Weights of a small GPT-style language model, trained from scratch on English Wikipedia: 9 layers.
MLP neurons of a small language model. Each row is named by its layer, matrix (up: input weights; down: output weights) and neuron, and shows model dimensions 0-95. Each number is 128 + 32 x the weight over its row's rms, rounded and kept within 0 to 255.
After each neuron's rows, "fires on" lists the tokens most often at its 100 highest values on Wikipedia text that the model never trained on.

L2.up1244 [160 109 129 132 159 134 135  98 132 105 184 153 135 104 123 128 151 116 160 148 153 169 133 120 138 101 124 149 126 121 169 156 193 123 129 166  76 195 143 150 187 120 137 159 172 170 110 164 121 129 127 152 178 186 103 130 126  95  98  91 120 125  79 158 153 178 144 157 134 133  96 111 116  94  77 106 170 159  96 106 123 105 148 192 122 132 166 134 149  84 102 125 121 153 139  83]
L2.down1244 [ 32 103 214 179  99 154 140 157 119 175 172 136 135 136  67 148 123 156  70  60  92 119  96  83 116 188 122 102 104 145 141 104 132 157 150 140 181  72 143 152 128 156  90 110  97 169 175 172  95 118 108 130  79 113 118 125 147 113 170 107  87  84 203 140 130 125 132 151  91 112 207 187  85 166  94 101 165  73 137 145 138 134 133 106 114  92 115 111 102 156 104  94 144  80 158 177]
fires on: "cast", "amb", " ju", "dom", "It", "let"

L4.up31 [ 60 142 135 124 109 129  98 161 139 142 102 123 110 118 112  98 100  78 135 117 138 123  95 137  91 131 150 154 144 165 168 118 131 152 200 173 118 177 162 197 157  74 137  94 137 171 113  93 102 159  74  41  85 108 134 128 101  74 152 124 126 113 173 116 135 117 123 177 209 144  61 124  73  81 112 113 161 144 118 144  70  82 157  72 112 173 130 146 114 179 123  98 144 115 148 128]
L4.down31 [131 123 127  96  83 169 170  83 126 104 111 140 179 189 115 144 142 112  59  98 134 143 214 120 148 139 153 106 145 145 110 202 103 116 131 163  92  82 171 109 107  68 140 134 102 124 118 129 125 110 153  72 152  79 120 131 127 131 206 184 166 101 154 125  82 122 136 157 130 135 123  88 151 120 141 123 141  59 108 113 135  89  93  81  86  83  85 189 190 109 139  90 129 124 126  65]
fires on: ",", "–", ":", " |"

L2.up732 [ 96 172 159 171 126 130 143 196 176 130 107  91 116 123 112 111 100 144 144 213 158 131 163 152 187 162 110 102 137 107 170 107 134 102 143 102 148 144 133 168 113  53 112  83 179 111 147 126  86 139 133 117 161 142 157 136 200 149 154 120 128 132  97 110 125 129 158 135  98 127  94 140  80 125 136 154  53  73 108 103 118 122 122 103 143 134 141  61 150 100 148 130  59  87 149 120]
L2.down732 [157 111 146  92 134 153 132  98 118  71 156  92 166 176 145 159 107 107 167 148  98 111 122 154 144 132 132 181 131 162  80 150 127 109 115 117 152 115 153 113  85 123 134 116  98 121  65 111 119  82 158 146 158 134 116 136 105  98  90 112  93 151 100 165 120  76 101  91 167  91 105 176 106 160 120 127 139 137 141 175 139 155  79 196 105 136 131 150  71 208 108 140 176 156 135 169]
fires on: "si", "ou", "ore"

L2.up119 [ 59 130  96 167 127  81 193 150 160 129 167  93  68 112 118 106 161  99 125 152  85 118 129 115 178 168 132 175 127 174 136 129 145 131 147  79 148 149 117 173 146  96  73 117 108 137 124 150  48 121 104 126 143  74 124  78  74  99 124 106 140 156 159 157 113 137 120 118 175 126 136 111 145 195 103 120 148 174  74 133 121 133  60 131 159 147 106 190  95 125 123 139 178  85  72 133]
L2.down119 [188 117 150 164 153 162  70 120 131 165 134 119 146  70 196 117 107 150 195 135 118 118 152  63  95 129  63  57 145 138 106 141 122 177 137 104  92 134 159 127 153 179 113 141 122 120 164  90 172 154  57 104  91 165 104 151  84 165 112 103  78 125 128 128 106 116  87 156 155  99 158 112  75 125 160 158 126  84 183 106 144 167 132 106 127  94 130 113 136 165 111 136  90 153 162  84]
fires on: "ns", "ls", "ss", "cs"

L2.up1188 [130 146 167 105  70 109 138 130 121 156 110 120 163 101 174  95 181 181 113 126 159 140 142 131 131  81 110 128  84 103 114 110 133 126 136 115 157 130 119 152 124 137 172 105 131 104 113 129  90 111 155 125 138  77  33 153 122 111  81 124 132 163 145 136 131 193 145 141 186 128 177 122 149 129 186  93 126 121  61  91 109 102 167 197 155 180 124 126 170 118  86 132  59 129 141  89]
L2.down1188 [172 123 163 101  72  87 135 149 187 126 145 147 138  92 118 145 124 106 154 103 143 195 102  88 134 121  81 112 122  81 148  60 130 178 180 117 132  98  65 119 184 147 181 121 120 109 119 185 110 125 174 153 179 141 168 100  96 137 144 110 135 115  98 111 157 167 184  71 105 107 155 119 182 117 118 111 130 119 147 147 151 146 164 167  92 184 156 203 111 158 110 124 159 163 128 155]
fires on: " exp", " ext", " def", " reg", " arg", " but"

L4.up1102 [ 91 130 131  92 101 123 177 103 175 122  82 140 105  68 166 120 124  94 149 163 122 140 137 184  39 116 120 120 154 142 162  64  90 189  87 181 128 107  74  88 104 158 136 107 155 116  96 111 125 156 154  85 102 147 146 138 189 100 166 114 128 126 114 134 142 133 133 123 119 131 136 142 219  93  72 167 153 175 103 145 138  94 145 124 148 133 120 162 155 124 163 137  93 139  74  77]
L4.down1102 [ 71 161 169 141 161 135 114 110  95 189 123 126 122 106 136 151 123 204 127 102  89 119  93 122 149 120  90 111 152 126 112 100 139 139  91 167 140  57 113 112 137 121 136 183 114 127 144 125 141 124  90 125 174 106 112  97 121 177 116 155 120  92 142 207 141 183 124 127  99 136 117 126 124 124  93 130 129 105 178 177 137  61 104  87 117 155 139 109 173 173 145 117 121 130 102 144]
fires on: " Is", " In", " in", " Bi", " St", " Th"

L2.up503 [ 90 110 160 163 176 131 167 199 131  70 145 148 163 161 150  96 162 125 114 125 161 151 161 133 114 122 103 120 101 129 102 146 105  96  95  90 169 154 116 156 154 135 178  99 124  71 129 145 136 153 149 126 105 117 113 163 156 193 170 139 106 111  98 117 114  59 112 112 173 176 107 102 108 200 122 186 140 119 147 132 126  71 129 169  69 151  38 114 120 115 113 144 114 137 115  78]
L2.down503 [200 137 200 125 136 108  99 119 110 124  89  85 130 146 135 134 150 137 150 135  89 170 110 110 131 116 137 116 184 116 156 173 141 188 137  86 194 109 140 127 132 149 133 104 145 110 110 127 102 107 146 192 130  85 113 164 119  80 120 145 169 140 119 152 146 173 141 189 145 124 165 163 170 179 113 170 157 125 128 122  97 126 139 140  94 129 130 129 132 142 173 110 156  94 139 129]
fires on: " co", " ne", " cr", "vi", " che", " coll"

L2.up887 [ 94 132 152 115 151 153  97 155 127 159  99 113 168 141 149 179 137 128 139  92 138 140 218 170 134 145  84  99 135 147 153 135 151 192 106  89 106 132 123 151 175 113 108 124 115 140 103 149 118 115 167 132 151 147  93 181 106 150  66 157 150 115 149 173 108 124 120 137  68 137 103 131 126 144 112  98 133 217 134  76 132 106 158 149  99 134 170 151 126  98 142 130 118  47 144 117]
L2.down887 [159  94 101  79 161  95 147  85 130  97 171 122 150 131 124 121 125 105 100 142 174 105 137  88  82 184 113 127  87  91 141 149 198  78 197 121 122 138 118  75 126 107 160 143 152 173 131 125 137  98 132 137 173 176  88 161 194 182 108 139 156 114 193 123 131  50 147  92 164  32 112  95 141 111 152 100 123 113 119  84  87 150 163  93 161 109  72  80  60 134 147 112 161 137 126 131]
fires on: "po", "ability", "ance", "oa", "ando", "ama"

L2.up606 [133 119 112 142 148 155  97  64 146 163  88 145 167  75 122  90 123 154 195  74 115  80 105 166 112 131 152 117 197 194  82 182 100 101 133  85  97 171 217 104 179 105 177 136 148 170 138 117 141 104 118 188 102 110 114 193 168  81 156 185 173 116 109 125 162 121 139 108 159 108 161 135  90 156 148 124  83 176 131 122 103 149  89 137 104  87 137  88 117  91 131  93  82 108 139 114]
L2.down606 [149 194 135 140  84 127 193  81  96 130  95 132 170 143 103  98 127 123 125  94 120 108 121 118 179  58 153 117  97  65 145 106 158 166  75 157 153 138 129 185  95 153 127 130  97  74 191 105 133 152 160  62 150  57 108 123 106 135 127 153  85 109 140 100 148 153 116  79  95 118  79 159  92 116 114  90 185 113 141 178  99  72 131 144 105 156  87 119 143 143 159 141 122  95 120 148]
fires on: " vocals", " career", "ography", " production", "track"

L2.up1149 [125 118 128 139 135 187 144 106 152 119  83 149 177  55  95  95 137 167 118 126  89 119 143 128  97 146 119 129 120  97 151 106 131 134 177 133 115 126 168  94 100 156 179 159 171 141 116 176 155 147 107 127 144 164 136 158 152 106  81  89 157  59 176 110 157  97 119 139 131 105 111 126 103  80 148 127  91 110 186 147 142  79 100 116  99 141  62  54 133 158 159 113 197 101 161 140]
L2.down1149 [141 131 160 138  79 147  71  90 159  65 159  34  97 161 158 138 163 123 179 112 165 146 104  90 146 103 185 119 135  67  86 172 103 119 121 118 135 138 105 126 130 102  83 148  62  87  73 135 134 145 150  63 164 133 125 137  96 175 140 144 108 128  79 153 117  99 173  68 151 151 149 179 139 160  73 115 101 123  82  59  81  95 155 147 185  94 140 143 113 145 111 134  95 191 155 125]
fires on: "za", "omp", "ure", "mate", "qu", " name"

L2.up436 [ 86  90 159 103 173 183  91 126  70 138 132 118 105  81 130 129 118  82 134 169 176 201 109 150 106 114 107 178 145 138 128 137  67  84 134 163 127 150 163  89  99 211 100 162 132  80 193 188 178 165 141 143 116 131 106 140 125 136 132 195 173  76 110 143 185 117 188  87  70  80 185 146 115  95  89 144  96 171 142 119 163  71 100 146  94 162 132 112  46 112 142 120 147  94 174 106]
L2.down436 [155 121 141 102 156 117 103 116 106 139 111 179 114 153 139 106 176 156 126 167 116  89  84 132 149 114 157  80 103 135 128  94 183 148  60 100 120  96 132  93 164  23 111 105  58 111 108 135 127 150 117 123 161  65 147 101 123 117 150 137 120 168 132 133  88 116  95 123 103 114 149 105 177 140 169 142 146 179  57 135 174 139 136 148  91 107 236 122 113 110 184 217 172 101 115 132]
fires on: " open", " sh", " stand", " lay", " own", " move"

L2.up859 [ 68  93 133 160  89 173 106 118 134 144 144  90  91 138 117 151 106 116 144 141 158  92 117 150  91 153 111  86 160  93 119 151 109  59 129 170 167 142  75 174 145 120 145 123 163  89 153 159  72 122  99  83 117 193 108 123 131 109 135 147 156  80 180 114 117 193  57 132 103 186 137 163 209 121 138 119 147 169  89 112 163 152 187 121 105 155 155 155 125  94 150 110 116 118 103 156]
L2.down859 [145 182 101  93 150  87 186 160 102 160 154 142 167 182 118 132 110 104 121 109 147 142 151 116 103 119 223 106  90 108 104 172 170 102 142 109  88 157 123  76 126  98 138 108  66 130 174 134 100 143 160  99 105  96 153  61 202 149 144 186 115 171 109  89 147 135 131  90 129 118  99 122 132 144  80 100  63 118 137 113 101 143 102 107 115 151 107 150  89 138 159 160 205  78 104 142]
fires on: "der", "ber", "tle", "bra", "bo", "iller"

L2.up825 [137  73  77 173 147 115 161 129 152 161 122 189 125 133  71 189 114 125 155  77 128 127  95 122 136 118  96 142  87 127 161 152 151 166 132 141 164 134 170 146 163 124  76  76 122 116 124 142 165 168 102 170 194 168 168 124 135 107 106 161 135 107 156 158 112 131 171 127 161  94 111  94 104 149  96  85  92  96 171 130 134 147 177 157 112 165 142  43 187 132 136  88 143 158 154 108]
L2.down825 [123 100  99 117 132 179 141 161 117 112 161  74  74 157 146 120 142 127 120 142 172 156 174 141  79 160 171 117 166  67  99 162 110 150 117 167 105 120  87 113 165  98 146 155 149 121 168 182 116  99 174 100 126 116 153 162 158 204 116  93 102 134  95 127  82 156 107 102 117 186 146 203 176 142 176 142 129 122 138  35 108 151  88 133 115 139 145 169  59 142 157 139 107 145 117 140]
fires on: "town", " Pacific", "ological", "east", "ronic"

L2.up505 [ 90 127 139 159 172 118 131 160 128 132 131 133 168  99 182 152 121 169  99  86 111 122 124 140 115 134 119 125 116 170 129 161 183 146 144 143 105 121 132 121  96  69 121 149 132 111 110  95 159 152  99 166 221 101 145 104 131  81 157 117 123  71 124 151 152  59 118 129 120 137 173  92 142  85 164 145  97  60 165 142 133 176  87 155 114 159 102 109 153 147 149 116 106 116 121 147]
L2.down505 [129  79 133 127 143 159  85  79 120 132 127 127 120 154 125 112 122 134 138 143 145 115  70 100  89 112 177 134 153 101 139 131  99 124 105  99 160 166  62 124  96 166  99 130 112 136 100 129 109  76 173 113  99 104 142 169  82  83 115 148 191 154  86 131 142 144  81  90 138  94 148 205  92 132 122 134 188  87 155 106 131  65 141 151 140  89 212 154 136 126 132 114  96  79 149 108]
fires on: "qu", "sp", "cc", " age", " Vel"

L2.up620 [125 116 129  93  77 188 158 143 107 118 139  91 148 147 113  81 197 135 125 153 158 113 104  96  94 111 162  96  97 135 152 163 124 190 146 141 135 144 168 118 142 160 133 108 153 187  99 101 102 188 142 149 126 129 109  92 152 206 123 113 117 118 142 158 141 135  76 119 169 135 165 177 138 109 130 129  60 175 166 139 129 156 171 134 157 119 154 118 114 113 156 121 174 158 182  75]
L2.down620 [ 80 158  95 143 123 104 166 133 148 162 145  95 154 172 123 132 108 122 180 125  90 137 136 148 117 141 116 110  88 106  95 118 147 105 112 103  79 115 153 116 133 101 123 153 122  91 147  95  81  85 155  99 121 197 112 140 111 102 222 159 169 156 112 167  97 117 146 153 163 137  71 106 111  80 159 114  95 103  68 126 138 170 109 129 204 147 126 135 122 110  75 141  95  92 138 166]
fires on: "%", " record", "amp", "aw", " total", " disc"

L4.up141 [176 145 142 178 182 170 135 153 122 155 125 103  62 121 142 165 103 135 134 176 103 109 134  83 159 119 125  28 130 152 117 203 136 131  87 103 161 115 115 122 129  67 125  82 168 109  89  98 154  96  57 146 157 100 175 141 165 146 128 121 105 137 102 102 141 123 180 142 146 146 145 130  96 135 171 110 126 109  97  55 102 168 115  82 134 106 125 147  79 120  71 116 158 139  91 153]
L4.down141 [146  90 102 165 109 113 117 138 132 102 143  90 140 150 154  81 103 187 145 110 148 103 165 145  48 130 158 189 169 163 131 127  71 127 113 141 136 136 118 146 174 129 130 170 173 170  73 123 147 125  72  81  80 177  88 179 117 162 105 123 131 117 152 106  89 114  72 110 152  66 161 143 151 151 145 134 142 104 168 101 168  96 166 163 134 166  96 113 220 112  72 143 152 159 159 111]
fires on: "s", "bs", " z", " which"

L4.up946 [139  82  88  95 148 108 147 160 109 108 107 118  91 163 183 100 102  83 102 127 108 133 114 156 121  94 101 135 148 146 150 144  94 171 141 130 137  99 104 145 134 180 113 117 133 132  75  68 139 141 148 160 151 128 155 124 132 117 149 132 103  84 160 172 145  96 128 133 134 127 111 143 143  92 103 140  88 122 131 100  80 189  84  73  89 100  68 127  66 129 166  76 154 144  83 140]
L4.down946 [160 124 162 176  81 172 146  90 120 106  86 129 138 114 120 147 115 168 156  85 136  81  95 172  54 164 159  95 150 110 108 171 168  89 133 109 161 153 117 100  44  90 166 138 144 109 119 136 131 135 101 119 111 106 143 128 111 117 128 167 217 160 129  71  98 116 113 118  72 101 146 173 153 129 143 151 124  68 116 137 135  83 111 154 141 161 142 125 152 117 121  63 102 119 167 114]
fires on: " was", " him", " Al", " As", " When", " ="

L2.up834 [132 135 125 153 133 156 109  71 107 164 149 114 103  93 200  82  87  90 134  99 102  97 116 116 138  82 141 133 128 154  86 173  74  70 143 115 113 117 105 112 152  90 186  80 100 158 126 179  91 180 119 149 115 165 122 150 125  76 185 123 168 150  93 144 125 147 165 133 150 124 132 140 149 150 100 153 136 168  98 139 131  77 138 168 125  77 173 134 170 117  62 160 191 140 150 155]
L2.down834 [150 103 142 144  91  61 159 147 130 128 147 148 106  68 182 139 116 139 102 151  88  99 162 127  77 135 102 123 144 141 111 133 139 164 131 151 122  81 141 168 176 105 108 101 114 120 186 103 110 126 124 140 107 101  89 130 110 156 131 173 120 119 159 141 188 133 160  96 141 140 145  59 140 105 125  65 118 120  94  90 118 178 123  97 178 184 119 143  87 161 133 162  98 128  90 129]
fires on: " per", "Se", " tri", "<", " att", " arg"

L4.up881 [149 210  45  88 165 149 114 105 165  93 135 138 154 144 159  75 159 107  70 134 167  86 121 140 165 151 164  94 126 147 112 170 136 147 195 109 128 174 128 121 171  84 138 143 128 126 172  95 110 104 139  87 109 186 124  99 105 126  91 181 134 170 151  76 167 155 142 167 118 153  91 119 117  91 123  54 109 163 169 156  54 107 177  73 183 105 150 132 102 175 137  89 119 108 156 102]
L4.down881 [115  65 145 168 120 115 170 142 116 132 152  83 104 147 142 157 167 108  77  84 126 146 125 119 165 129  69 156 101 108 114 164 137  57 185 135 164 144 169 185 113  88  84 182  82 116  92  53 233 125 114 123 157 136 181 170 168 188 114 129 204 101 154 118 127 139 130 132 122 139  93 147 178 123 129 141 131 113 103 161 102 105 166  92  65 110  77 148 141 124 114 153  92  92 107 124]
fires on: ")", ",", ";", " |"

L2.up1047 [130 163  70 172 142  97 141 179 115 110 186 133 115 191 178  68 103 180 153 105 105 131 133 122 138 163 124  70 147 142 105 136 115 164 142  97 133 136 111  73 174 166 117 159  90 137  84 119 134 140  91 173 128 101  99  96 119 121 122  87 127 181 102 114 163  88 120 132 141 107 125 168 127 130 120 105 132 103 157 141  36 108  87  67  83 135 114  87 143 139 110 152 126 139 123 177]
L2.down1047 [133 104 109 118 102 124 164 107 121 121 134 115 130  88 129 113 131  93 177 200 154 102 149 113 122 125  95 119  72 176 131 191 132 117 163 202 152  71 101 189 158 157 159 106 129 139  77  70  68 164 105 187 180 145 170  93  91 165 116  91 140 170 158 134 113 158  47 181 141  87 130 116 126 139 118 126 131 144  69 132 176 146 187  75 120  95 126 111 105 112 166 124  88 111 140  81]
fires on: " only", " album", " issued", "ited", "pl", "ished"

L4.up37 [136 118 136  86 176  91 172 207 152 165 145 103 109 173 105  82 119 119 127 141 176 175 139  92 171 146 178  88 136  91 117 106 112 109 134 144 162 107  97 126  92 150 155  90 164 156 154  97 104 176 154 100 188 143  80 199 124 140  92 172 151 136 166 169 109 129 122 134 145 142  75 152 109 120 152 102 164 117  93 147 141  69 190 141 152 139  95  95 110 102 124 153 121 108 191  52]
L4.down37 [167 119 134 174 163 177  70 103  90 112 144 109 201  98 133 116 103 126 165 176  96 152 129 117 130 122  89 120 136 107 131 109  54 190 116  99 132 187 124 115 132 110  92 119 200 121 151 105 161 133 117 130 113 141 157 138 114  95  39  81 120 119 155 161  99 204 120 125 147  76  70  79 116 118 101  96 148  88  72 108  76 198 153 129  55  93  91 104  41 136 129 101 161 172 119 142]
fires on: " comp", " p", " def", " exc", " exp"

L2.up33 [122  91 144 129 125 122 132 126 128 156 209 126 129 172 162 128 143 107 159  78 112  87 135 119 128 157 119 116 122 167 188 156  73 145  86  77 100  77  96 190  94 120 148 125  75 155 135  80 137  90 125 183 181  52 150 107 111 127  99 132 130 120 131 184 168  91  77 121 148  91 116  97  76 152 100 161  75  95  85 115 110 114 127  64 120 129  88  84 163 186 100 108 121 161  70 129]
L2.down33 [ 99 180  87 128  71 108 147 166 127 131 131 119 138 146 191 144 131 121 138 138 147 147  90 140  59 127 157 156  93 123 147 141 115 105 148 150 169 154 132  90 172 116 154 135 123 133 126  64  90 142  82 131  81 151 156  75 113 101 172 101 116 130 127 170  69 140 127 146  85 172 160 149 168 143 111 131 138 139 138 147 145  69 106 166  89  96 133 120 101  90 104 126 202  73 164 151]
fires on: "ted", "ing", "ited", "ished", "ised", "ess"

L2.up679 [144 131 101 121 125 116 147 139 122  94  94 134 101 106  77 149 155  52 101 150 126 213 121 105 119 135  64 120 177 116 158 134 162 118 137 128 169  88 108 125  93 123 103 136 119 153  91 169 138 205 163 162  86 100 190 106 132 101 123 184 138 109 191 101 135 114  94 104 131 176 127 147  83  96 106 115  81 101 144 123 143 136  65 100 111 189 142 117 128  83 118 133  96 148 134 149]
L2.down679 [130 201 132 153 169 117 131 132 169 114  93 173 161  87 100 138 134 177 155 152 124 117 119 119 193 109 189 121 116  55 123 123 151 111 104 204 125 152 125 166 146 120 164  98 147 104 178 124 218 106 129 104 149 155 107 144  91 173 138 128 163 118  95 130 137 123 112  93 103 126 126  60 116 135  89 117  61 148 137 119 138 132 154 101 128  93  84  85 194  93 141 115 133 100 101 144]
fires on: " 18", " 17"

L2.up901 [147 115 110 107 152 122 155 109 193 159 126 114 132 180 104 116  99 164 120 143 142 120 112 159 133 127 216 103 170 160  59 172 171 170 177  79  95 183 140 100 133 109  78  98 122 126 165 106 116  95 163 140 173 143 106  92  87 131 144 149  92  74 114 188 113 130 116 122  91 103 171 130 136 148 142 133  56 164  80 112 147  96  78 147 160 141 172 129 143 143 151 144 146 175 130  95]
L2.down901 [100 146 162  83 158 100 137 152 163 121  61 162 167 107 111  93 162 136 136 133 160 168 106 156 103 135 138 104  97 113 135  89  88  90 166 158 101 117 102 127 102 148 112 196 123  80 172 151 157 209 132 140 113 132 121 156 165 109  95 201  73 166 126 106 145 173 121 100 117 154 100 126  47 135  75 164  94 152 111 104  81 144 155 145 120 129 163 169 144  87 154  87  89 161 133 123]
fires on: " o", " tra", " E", " br", " air", " Bo"

L2.up185 [109 179 155 116 170 162 137 117  80  87 137 133 133 143 165 131  68 109 155 112 162 148 143 131 121 166  79 142 111 141 141 179  88  96  78 190  55  82 128 187 125 166 131 136 121  99 118 140 118 172 125 159 121 115  60 170 119 172 129 198 115 157 148 127  89 112 142 129  96  56 144  83 139 124 150  96  61 128 167 132 172 143  92 119 117  92 140 183 129  60 132 160 113 128 113 196]
L2.down185 [139 130 131 141  98 131 180 127 146 206 176 173 124 108 140 131 181 138 102  95 112 100  95 117 144 125 123 101 139  67 114  96  82 134 156 119 107 200 174 127 132 175 108 130 134  93 102  57 117 135  99 105  93  89 167  86 192 106 144  65 167 113 105 172 134 135 116 159 109 122 132 225 131 136 103 157 150 163 125 151 127  41 184 140 139 162 125 141 134 158  95 103 102 174 102 139]
fires on: "u", " other", "c", " E", "g"

L4.up744 [181 136  97  92 129  97 147 177 112 110 160 119  95 127 114 145  74 164 134 166 149 152 121 113 107 167 139  97 117  91 140 112 134  85 133 137 157 151 135 145 122 190 112 136 188 134 110 133 154 149 126 180 180  72 138 141 137 173 140 102 138 121 168 126 138 132 116 140 156 160 157 164 139 151 140  97  88 144  56 125 179 148 165 118  95 129 175 137 161 137 107  80  97 146 127 108]
L4.down744 [148 132 155 150 144 112 150 173  91  85 124 146 145 113 165  97 176 178 112  81 126 116 128 154 140 160 143 116 191 107 175 106 158  85 123 101  90 109 230 166 159 120 129  84 110 118 170 129  82  97 172  84 155 151 121 124 147 143  94 178 121 144 162 121 139 131 178 152 128 142 142 108  65 111  86 143  36 148 128 146  92 119 115 149 110  79 174 129 134 216 134 156  79 133  80 109]
fires on: " file", " rest", " spe", " inv", " rec", " rel"

L2.up923 [115 102 166 192  92 145 114  96 199 121 172 166 150  93  86 131 141 148 124 178 132 186 126  97  71 170  88  89 130 127 117 142 134 138 144 107 155 169  71 101 152  86 179  94 114  94  86 164 136 183 168 137  97 113 133  96 127 118 122  68 124 157 146 163 108 111  87 107 102 173 112 154 143 126  97 120 147 121 139 118 130 141 124 124 168 147 100 102 140 186 116  96  99 110  98 140]
L2.down923 [ 79 190 117 134  97 146 192 126 148 148  90  74 131 184 121 135 195  54 131 130  89 116 113 194 164 139 138 138 187 137 123 100 166 141 162 121 166 113 196 114  95 128  64 218 100  87 121  76 135 123 126 107 143 143 118 163 171 109 155  93  62 134  42  82 158 115 104 187 113 114 108 131 119 149  93 121 119 148 105  86 130 132  99 158 129 130 107 109  81 125 129 133 158 125 108  94]
fires on: "ted", "rd", "und", "zed"

L2.up626 [124  81  88 155 116 113 165 143 136 142 189 178 120 137 137 102 172 184 129 101 142 133 134 140 163  67 170 166 141  91 164 105 146  79 162  88 132 111 111 155  97 121 140 105 132 131 174 101 165 125 142 116 154 107 128 124  83 162  82  94 159 129 126 161 109 136 109 165 185 148 142  75 139 125 148 114 130 191 138 165 131 109 123 183 178 118 195 106 154 119 107 171 151 135 160  65]
L2.down626 [ 69 155 187 121 137 146 154 136 117 110  88 120  82 149 152 183  56 116  82 123 107 202 140  93  77 150 141 155  93  77 131 124  79 134  75 195 115 108 160  95 166 146 104 109 106 137 123 169 150 117 156 124 105 183 150 121 121  98 137 162 175 111 175 147 146 175 170 138  75 141 131 170 119 145 133 140 106 124 114 137  66 142 134 182 103 158 154 110 131 157 155  82 132 152 129 190]
fires on: " conf", " ext", " exp", " und", " int", " acc"

L2.up1010 [180 158 185 168 148  83 131 111 144 131 133 104 134 108 137 110  94 101 159  98 125  90 158 109 113 108 161  53 122 201  61 160 166  90 141  87 139 153 162 134 134 124 149 199 168 198  73 149 126  94 109 156 151 101 166 127  98 151 111 101 129 121 104 133 199 117 143 167 154  83 104 123 153 130 111 101 136 164 158 185  87 109 153 127 129  98 103 119 102 130 186 139 108 131 107  59]
L2.down1010 [ 97 153 132 114  95 150 127  72  99 166  93  97 164 164 122 175 160 165  97 140 127 167 153 125 136 145  81 222 175  86 106 145  96 133 134 151 141  68 162 190 199 140  73  83 106 120 121 116  87 159 114 102 116 111  97 128 148 129 107 164 154 133 108 128 115 164 147  68 135 136 139 103 113 105 145 122 150 124 162 101 166  97 162 123 147 116 127 130 138 146 140  73  95 130 133 129]
fires on: " music", "]", "ography", " Records", "isch", " vocals"

L2.up200 [178 158 111 169 108 102 137  58 143 147 150  87 181 154 178 175 171 115 118 126  93 154 134  97 105 118 115  94 111 101 140 134  73 108 197 128 113 226 127  80  78 134 130 125 109  93 126  84 164 165  99 162  98 104 120 106 177 139 116 130 164 163  75  64 111 147 145 194 156 141 161 103 103 118 124 121 161 134 138  94 116 150 117 104 140  79 129 160  81 109 142 153 136 155 112 160]
L2.down200 [115 159 178  64 140 116 142 160 165 161  77 110 145 158  92  83 148 179 158 137 189 104 114 128 168 134 110 100 113 126 141 164 130  96 107 152 141 153 120 152 165  72 104 126 131 134 108  78 135 139 168 110 142 150 107 150  41 118 163  94 105 100 187 129  95  88 162 145 101 160 147 160 165 149 162 137 146 154 137 121 134 105 119 156 115 200  76  88 167  97  90 134  96 125 101 131]
fires on: " $", ".", " d", "xi", "mu"

L2.up917 [114 137 130 160 110 148 145 142  70 166 140 142 134 126  63 149 118  40 141 131 113 131 135  79 103 164 168  92 140 157  96 175 160  93 146 162  96 129 127 120 102 114  96 173  92 174 122 158 147 162 129 156  96 170 148 157 153 109  96 131 190 133 143  91 166 134 134 188 138 109 115 188 134 128 113 147 164 175 116  85 186 151 129 148 112 133 204  85 122 110 141 149  86 103  56 124]
L2.down917 [127 126 100 111 155 128  89 138 187 118 197 123 163  94 146  52 151 158 103  75 159 120 120 100 182 101 203 128 131 153 152 183 157 128 123 175 173 105 107 141 132 139 121 111  88 121 113  75 105 169 133 149  64 161 107 120 101 178 100 115 111 144 101  32  93 134 126  47 129 120 120  79 139 105 155  76 133 193 167  83 143 148 134 111  72 101  99 111  94  97 171 141 164 121 163 120]
fires on: "tic", "To", "and", " require", "ja", " For"

L2.up515 [112 174 169  92 107 122  96  99 134 121 137 161 112  97 135 143 121 105 114  77 133 175 159  95  82 173  48 154 149  97 189  91 118  97 115 134 113 127  99 106 141 139 117  77 171 134 126 189 116  69 197 139 114  98 115 120 135 161  29 113 157 114 138 185 165 122 124 119 110 154 174 133 141 149 148  98 134 201 149 193 138 130 145 198 130 150 182 119 121  86 156 134 106 103 133 101]
L2.down515 [144  62 179  86 166 161 148 116 143  93 179 127 116 194 129  86 193 123 193 110 123 124 109 154 153 178 205  55 122 139 121 134 206 154 119 132 140 105  61 110 131 161 127 153 102 130  92 192 154 141 165 130 174 153 139 157 159 104  94 130 133 107 135  98 145  84  85 144 155  78 101 127 193 152 101  97 116 122 109 126 115  78 113  75 162  85 163  64 119 133 182  83 139 138  63 110]
fires on: " In", " won", "par", "omp", "por"